Weights of a small transformer language model: 325M tokens.
MLP neurons of a small language model. Each row is named by its layer, matrix (down: output weights) and neuron, and shows model dimensions 192-255. Each number is 128 + 24 x the weight over its row's rms, rounded and kept within 0 to 255.
After each neuron's rows, "raises" lists the tokens whose logits its output raises most directly, leaving later layers aside.

L10.down362 [ 83 104 135 157 126 100 149 133 149 138 155 148  90 101 108 162  88 104 120 166 152 124 189 147 101 196 135 118  73 149 128 135 149 127 150  93 141 100 104 159 127 135 118  93 131 187 143 114 148 105 135 120 111 136 103  79 145 112 194  92  88 161 137 114]
raises: "'", " University", "’", "ía", " Association"

L13.down785 [140 124 119 123  90 135 119 132 157 124 117  91 105  92 127 138 127 136 135 101 135 144 136 140 168 136 161 117 119 143 117 135 180 136 151 134 150 119 141 115 150 123 165 104 102 143 182 121 139 111 147 124 120 159  93 137 165 102 114 130 126 139 147 143]
raises: "es", "e", "les", "ue", "ie"

L13.down1149 [135 131  89 157 136 137 139 120 101 114  81 149 122 121 131 139 113 114 141 128  92 141 136  88 124 121 118 121 128 131 138 117 124 105 129 166 145 126 147 136 143 145 128 139  80 156 115 163 165 130 142 122 155 158 136 108 169 109 172  82 122 106 116 132]
raises: " en", " ", " o", " na", " un"

L13.down0 [ 95 136 125 194 105 105 138 159 142 144 112 122  93 141 138 172 146 110 113 126 127 119 121 150 112 129 139 108 135 117 150 133 128 108 112 120 130  88 101 151 163 128 119 143 115 163  81 118 172 189 134 142 123 120 131 111  82 104 169 116 101 119 132 137]
raises: "ns", "n", "mes", ":", "nes"

L2.down1101 [175 115 141 142  71 133 116 143 136 116 109  99 126 133  93 127 133 148 108 113 159 121 122 165 122 132 128  99 128 128 145 128 147 114 120 150 121 149 146 136 105 123 147 137 111 162 130 157 103 121 121 129  77 159 117 152 138 128 130 116 111 135 128 139]
raises: "s", "a", "i", "age", "ies"

L2.down96 [119 140 106 157 126 123 100 130 143 142 111 133 121 175 112 132  94  98 140 110 162 121  62 149 118 176 100 143  95 119 163 176 118  98 127 118 137 114  84 161 143 141 143 105 178 113 125 109 109 144 150 118 109 127  99 161 136 145 123  94 136  93 121 123]
raises: ";", ")", "]", " only", " |"

L13.down1121 [ 84 165 122  96 160 175 130 129 127 161 164 107 112 117 139 115 144 110 136 137 149  92 184 115 171 102  91 119 135  89  99 183 119 180 100 126 112 157 124 109  96 165 145 129 133 115 115 132 127 160 174 137 141 147 160 117 102 114 136 137 142 121 157 149]
raises: "ed", "ating", "ated", "izing", "ised"

L2.down592 [160  74  78 167 133 138 160 142 118 126 102 154  93 148 132 142 121 104 131 108 122 122 112 129 152 154 118 143 111 122 154 142 135 106 106 166 124 114  92 121 149 107 159 122 120 100 150  98 113 135 143 162 142 108 137 121 121 181 171 133 113 107 145 152]
raises: " the", " a", " any", " their", " an"

L2.down1525 [154 138 104 124 128 129 131 130 110 176 150 136 127 152 134 152 138 111 102 131 151 146 170  84 145 124 147 163 108  81 180 138 140 113  95 126 146 145 146 112 130 138 114 163 139 178  95 117 149 117  92  99 123 123  95 121  99 151 109 116 122 158 111 118]
raises: " on", " upon", "ium", "tor", "port"

L9.down19 [121 134 147 140 116  88 146 112 125 105 140 119 155 131 121 116  94 169 129 153 133 193 130 147 138 155 166  99 116 105 163 107 117 153 168 111 138 115  55 118 116 160 143  77 130  82 130 154 114 102 160  56 169 119 118 142 132  93 147 140 151 162 107 128]
raises: " began", " took", " was", " has", " occurred"

L10.down1147 [138 116  90 113 124 150 113 205 102 140 113 121 159 143 130 149 142  87  65 125 110  87 156 127 110 149 152 145 130 156 157 135 143 115 145  89 149 169 109  89 135 139 173 112 130 125 119 124 117 118 136 146  76 122  95 101 138 107 142 120 125 114 130 144]
raises: "or", "ed", "ors", "s", "ant"

L10.down367 [ 81 116  96 125 160 149  65 121 150 115 130 136 125 164 152  97  72 157 105 161 130  91 137 143 120 130 105 166 113  91 134 118 173 141 124 157 159 146 100 120 124 143 109 133 110 104 119 159 134 155 109 137 171 118  84  90 128 116 142 119 170 152  98 168]
raises: " Province", " province", " city", " cities", " town"

L10.down221 [132 134 108 175 120 146 108 151 130 145 129 120 141 140 131 130 120 125 123 161 104  56 161 128 120 151  91  96 177 141  95 139  95 176 130 156 112 124 102  72 105 120 141  92 126 121 118 126 148 134 108 146 139 124  89 152 133 123 136 108 119 158 140 117]
raises: "th", " years", "–10", "%", "–11"

L2.down816 [122 129 155 124 124 191 108 158 125 134 146 124 117 134 134 159 174 138 161 114 108 149 173 113 163  99 132 122 142 121 128 134  98 120 115 133 112 134 148 109 139 146  95 166 130 120 148 140 110 134 129 120  73 133  67 154 109 123 112 175 111 110 105  91]
raises: " on", " On", "On", " solo", " upon"

L9.down214 [147 110  98 150 113 136 162 141 162 123 131 149 143 122 103 164 124 131 156 133 102 160 107 157 113 158  74 140 104 176 158 144 124 121 128  89 153 181 110 137 112 151 134 131 120 133 157  80 163  99 126 139 169 136  85 131 106 121 188 161 110 130 126 140]
raises: " others", " other", " many", " fellow", " most"

L13.down112 [123 158 192 107 137 131  98 109 121 152  59 132 171 119 133 141 110 124 141 139 149 156 126 129  93 117 157 104 185 142 141 137 168 151 152 131 112  96 138 129  93 163 141 136 152 141  98 113 153 130 109 131 145 103 135 131  93 119 105 157 108  71 143 137]
raises: "80", "75", "84", "91", "20"

L10.down1499 [158 162  95 139 144 135 102  99 126 167 115 117 168 111 171 125 113 115 128 113 134 161 145 165  98 110 110 117 140 145 141 139 100  97 146 139 109 113 102 124 146 118 149 151 160 139 117 135 174 103 106 136 124 108 131 177  99 142 100 138 128 124 141  82]
raises: "unless", "4.", "7.", "5.", "2."

L10.down720 [117 139 116 174 156 140 142 122 161 157 108 109 142 102 138  84 148 137  99 123 132 105 158 121 136 123 101 141 125 148 174 120 144 117 126 127 137 120 128 137 171 153 117 102 102 119 136 166 147 123 144 122 111 167 120 174 147  96 122 112 135 137 103 120]
raises: "e", "o", "or", "ors", "ora"

L13.down980 [127  84  81 118 111 173 112  97 147 135 108 147 135 144 136 128 149 130 127 119 119  94  97 158 150 102 152 104 121 127 115 137 139 142 138 125 137 155  70  92 128 135 123  79 118 113 147 113 115 161 169 110 145 179 135  87  87 133 140 178  88 111 121 138]
raises: "=", " =", ",", "O", ")"

L13.down523 [103 136 141 156 124 143 102 151 118 143  88 174 134 123 153 157 154 114 116 118  84 125 101 135  98 120 153 165 160 118 153 118 147 144 157 143 177 106 149 140 138 131 148 111  98 122 122 144  83 155  84 100 152 136 131 125 133 125 133 139 146 112 146 168]
raises: " ", "-", " \"", " de", " un"

L9.down663 [130 183 110 136 117 114 140 129 138 110 126 161 131 175 119 134 145 104 130  64 152 159 104 141 161 125 115 182 132 122 166  93 141 137 100 145 110 102 120 144 127 140 109 137 161 116 122 115 128  65 155 164 152 116 148 151 114 148  93 146 134  79 136 132]
raises: " The", " |", " This", " In", " It"

L13.down1005 [131 100 154 116 122 162 142 137 104 144 131 101 129 156 132 127 134 126 150 121 133 150 102 132 108 115 127 123 171 104 147  93 101 122 117 118 118 140 117 103 138 126  99 126 119 143 132 134 106 146 130 124 151 122 117 135 151 131 152 121 140 119 108 110]
raises: "K", "B", "|", "O", "E"

L13.down503 [113 129 163 114 126 142 157 146 106 124 134 138 145 164 121 158 159 133 110 136  97 123 111 129  81  93 130 130 115 101 157  82 105 144 118 158 117 153 140  94 115 130 130 101 109 126 119 110 113 126 132 147 150 120 120 132 152 116 117 114 128 101  94 118]
raises: "A", "B", "D", "W", "E"

L2.down75 [148  99  71 143  93  90 173 157 165 122 138 152 158 164 141 159 121 110 118 119 123 116 156 110 133 135 131 150 105 148 150 129 104 108 117 152 130 122  84 126 155 137 123 100 102 101 141 116 117 101 136 140 149 137 112 129  90 127 132 164 104  89 122 160]
raises: " the", " that", " |", " each", " their"

L10.down69 [137 152 139 123 115 101 136  80 145 133 115  90 169 157 110 145 120 158 147  89 155 125 142 137 143 139 148 167 131 115 105 167 121 130 157  95 103 133 116 125 136 140 161 117 128 155 124 113 168  78 115  64 104 129  80 141  83 141 137 162 107 139 166 135]
raises: "2", "1", "5", "3", "4"

L2.down245 [135  89 139 151 138 127 114 116 115 157 138 150 113 121 136 145 117 144 140 123 140 125 115 174 113 149 126 156 119 161 141 116  98 157 111 118 124 112 113 133  80 122 151  92 136 104 140 160 175 115  90 133 107 129  97 119  86 132 127 112 151 107 150 116]
raises: "=", " Language", " Place", " Country", "-"

L10.down216 [125 111 108 119 154 119 162 133 138 128 136 100  78  84 124 141 122 128 145 117 172  90 100 157 141  63 130 118 134 140 161 162 125 171 146 133 122 140 149 137 177 129 108  77 147 117 134 129 125 146 150  88 139 122 100  88 130 103 126 169 103 117 146 103]
raises: "al", "ale", "ally", "ia", "ing"

L13.down93 [127  96 141 119 142 119  88 102 161 159 140 107 155 130 114 151 115 119 185 138 143 115 135 150 131 126 109 172 126 102 153 105 127 126 117 128 135 103 127 149 147 140 109 134 185 158 102 129 124 119 122 133 169 135 149 121 102 106 145 142 146 103 107 136]
raises: " described", " observed", " released", " recorded", " cited"

L2.down379 [147  99 107 161 146 138 162 155 130 117  98 169 112 160 125 142 129 129 127 131 140 136 111 128 114 134 130 129 113 112 161 173 114 108 102 118 129 112  95 146 135 149 168 107 118  85 157 128 113 128 162 157 131 127 143 130 110 135 125 137 121 112 138 163]
raises: " the", " a", " all", " ", " an"

L10.down330 [145 114 122 153 148 111 101 162 149 153 152 158 114  55 120 128 119 137 145 126 177  65 131 126 157 122 132 129 130  95 118 129 122 123 129 126 129 155 139  83 116 136 149 103 138 157 164 114 139 142 108 130 146 166 129 121 149 122 136 102 143 166  94 101]
raises: "-", "-19", "–19", "-25", "-23"

L13.down1101 [135 117 107 136 119 145 148 136 106 117 132 124 164 135 102 164  62 135 130 160 139 162 154 120 163 122 127 133 127 147 148 118 135 148 117 124 127 132 124 116 143 106 154 104 131 109 135 106 118 139 128  89 118 152 104 157  87 114 135  88 143 148 155 129]
raises: "s", "es", "ion", "ative", "ations"

L13.down1465 [104 148 121 148 117 162 160 201 112 142  99 115 138 104 113 161  99 116 122 146 131 155 163 112 131 103 147 109 109 129 130 126 128 191 102 143 101 148 179  98 123 117 139  91 125 105 131 103 127 153  83 118 150 153 107 143 144 109 127  80 124 134 126 105]
raises: "s", "es", " stations", " companies", "rs"

L13.down1107 [142  81 140 156 135 123 159 164 140 110 150 140 127 141 130 126  65 142 144 108 156  76 130  85 122 146 188 101 114 164 116 159 129 119 154 165 117 100 160 138 138 120 149 123 110 134 112  97 145 133 150 113 107 148 146 134 123 113 129 104 124  98 133  96]
raises: " than", " nearly", " around", " over", " about"

L10.down609 [ 83 159 132  88 142 140 120 147  86  95 123 105 150 179 123 157 102 148 141 127 146  97 165 131 114 131 127 105 104 119 116 105 140 148 141 105 116  95 136 124 118  95 145 137 130 140 113 102 119 101 124 124 159 116 158 170  98 137 125 153  69 105 118 101]
raises: "79", "68", "74", "75", "80"

L10.down569 [132  98 108 141 148 146 113 125 149 129 132 145 107 114 126 116  99 153 154 151 160 144 129 146 128 151 141 170 141  84 149 138 110  94 107 138 110 155  89 105 146 133 152  53 183 106 133  95 124 155 113 110 141 158 131 135 124  77 127 129 174 122 119 131]
raises: " they", ",", ");", "–", " he"

L13.down967 [139 110 169 171 111 163 134  82 129 121 154 110 119 123  96 120 142 127  98 162 179 128 152 117 118  99 122 116 108 159 151  95 112 135 143 112  93 118 100 106 152 149 151 149 120 166 118 122 139 120 114 162 149 157 163 110 121  97 135  84  99 117 138 127]
raises: "'", "’", "MP", "son", " itself"

L9.down864 [107  85 105 152  78 119 104 136 108 152 113 123 173 126 133 162 135 153 129 107 130 101 128 142 139 188 131 123 106 145 174  99 115  95 114 123 132 148  92 142  97 141 112 100 118 155 110 166 104 143 157 116 158 133  88 110 165 129 158  94 128  59 128 166]
raises: "e", "en", " cm", " times", " weight"

L10.down980 [120 154 126 100 142 106 156 130 108 156 150 133 104 122 159 139  88 100 105 148 124 144 169 141 170 100 117 121 149 108 123 134 117 127 113 179 163  95 167 133 119 171 125  99 138  94 172 142 139 161 143  97 173 113 145 115 162 157 116 105 157 123 182 133]
raises: "ation", "ated", "id", "ations", "ised"

L9.down622 [149 153 118 100  94 138 150  82 120 150 152 159 143 154 137 131 117 113 111 141 150 188 133 151 106 145 138 131  77 101 138 103 101 137  79 101  77 123  98 150  78 108 131 117  92 114 118 112  80 137 130 118 150 125 126 100 127 135 101 136 154 123 107 105]
raises: " this", " same", " some", " it", " This"

L9.down434 [101 140 138  96 141 169 152 145 126 107 109 145 133 117 147 126 122 109 130 119 149  82 122 149 112 124 117 112 100 154 190 101 114  75 139 120 142 121 110 106  83 136 112 118 118 170  93 182 133 185 140  90 119  97 111 142 131 115 108 123  93  91 145 141]
raises: " since", " with", "\n", " at", " but"

L13.down445 [175 158 159  90 149 112 134 163 121 103 128 141 114 144 166 149 148 102  99 105 111 157 114 132 113 110 122 118 114  93 173 111 118 125 154 101 127 170 105 145 132 135 139 140 156 123 138  82 118 153 101 132  95 128 126 168 112 126 148 148 116 160 108 125]
raises: "ies", "ible", "ities", "ties", "igue"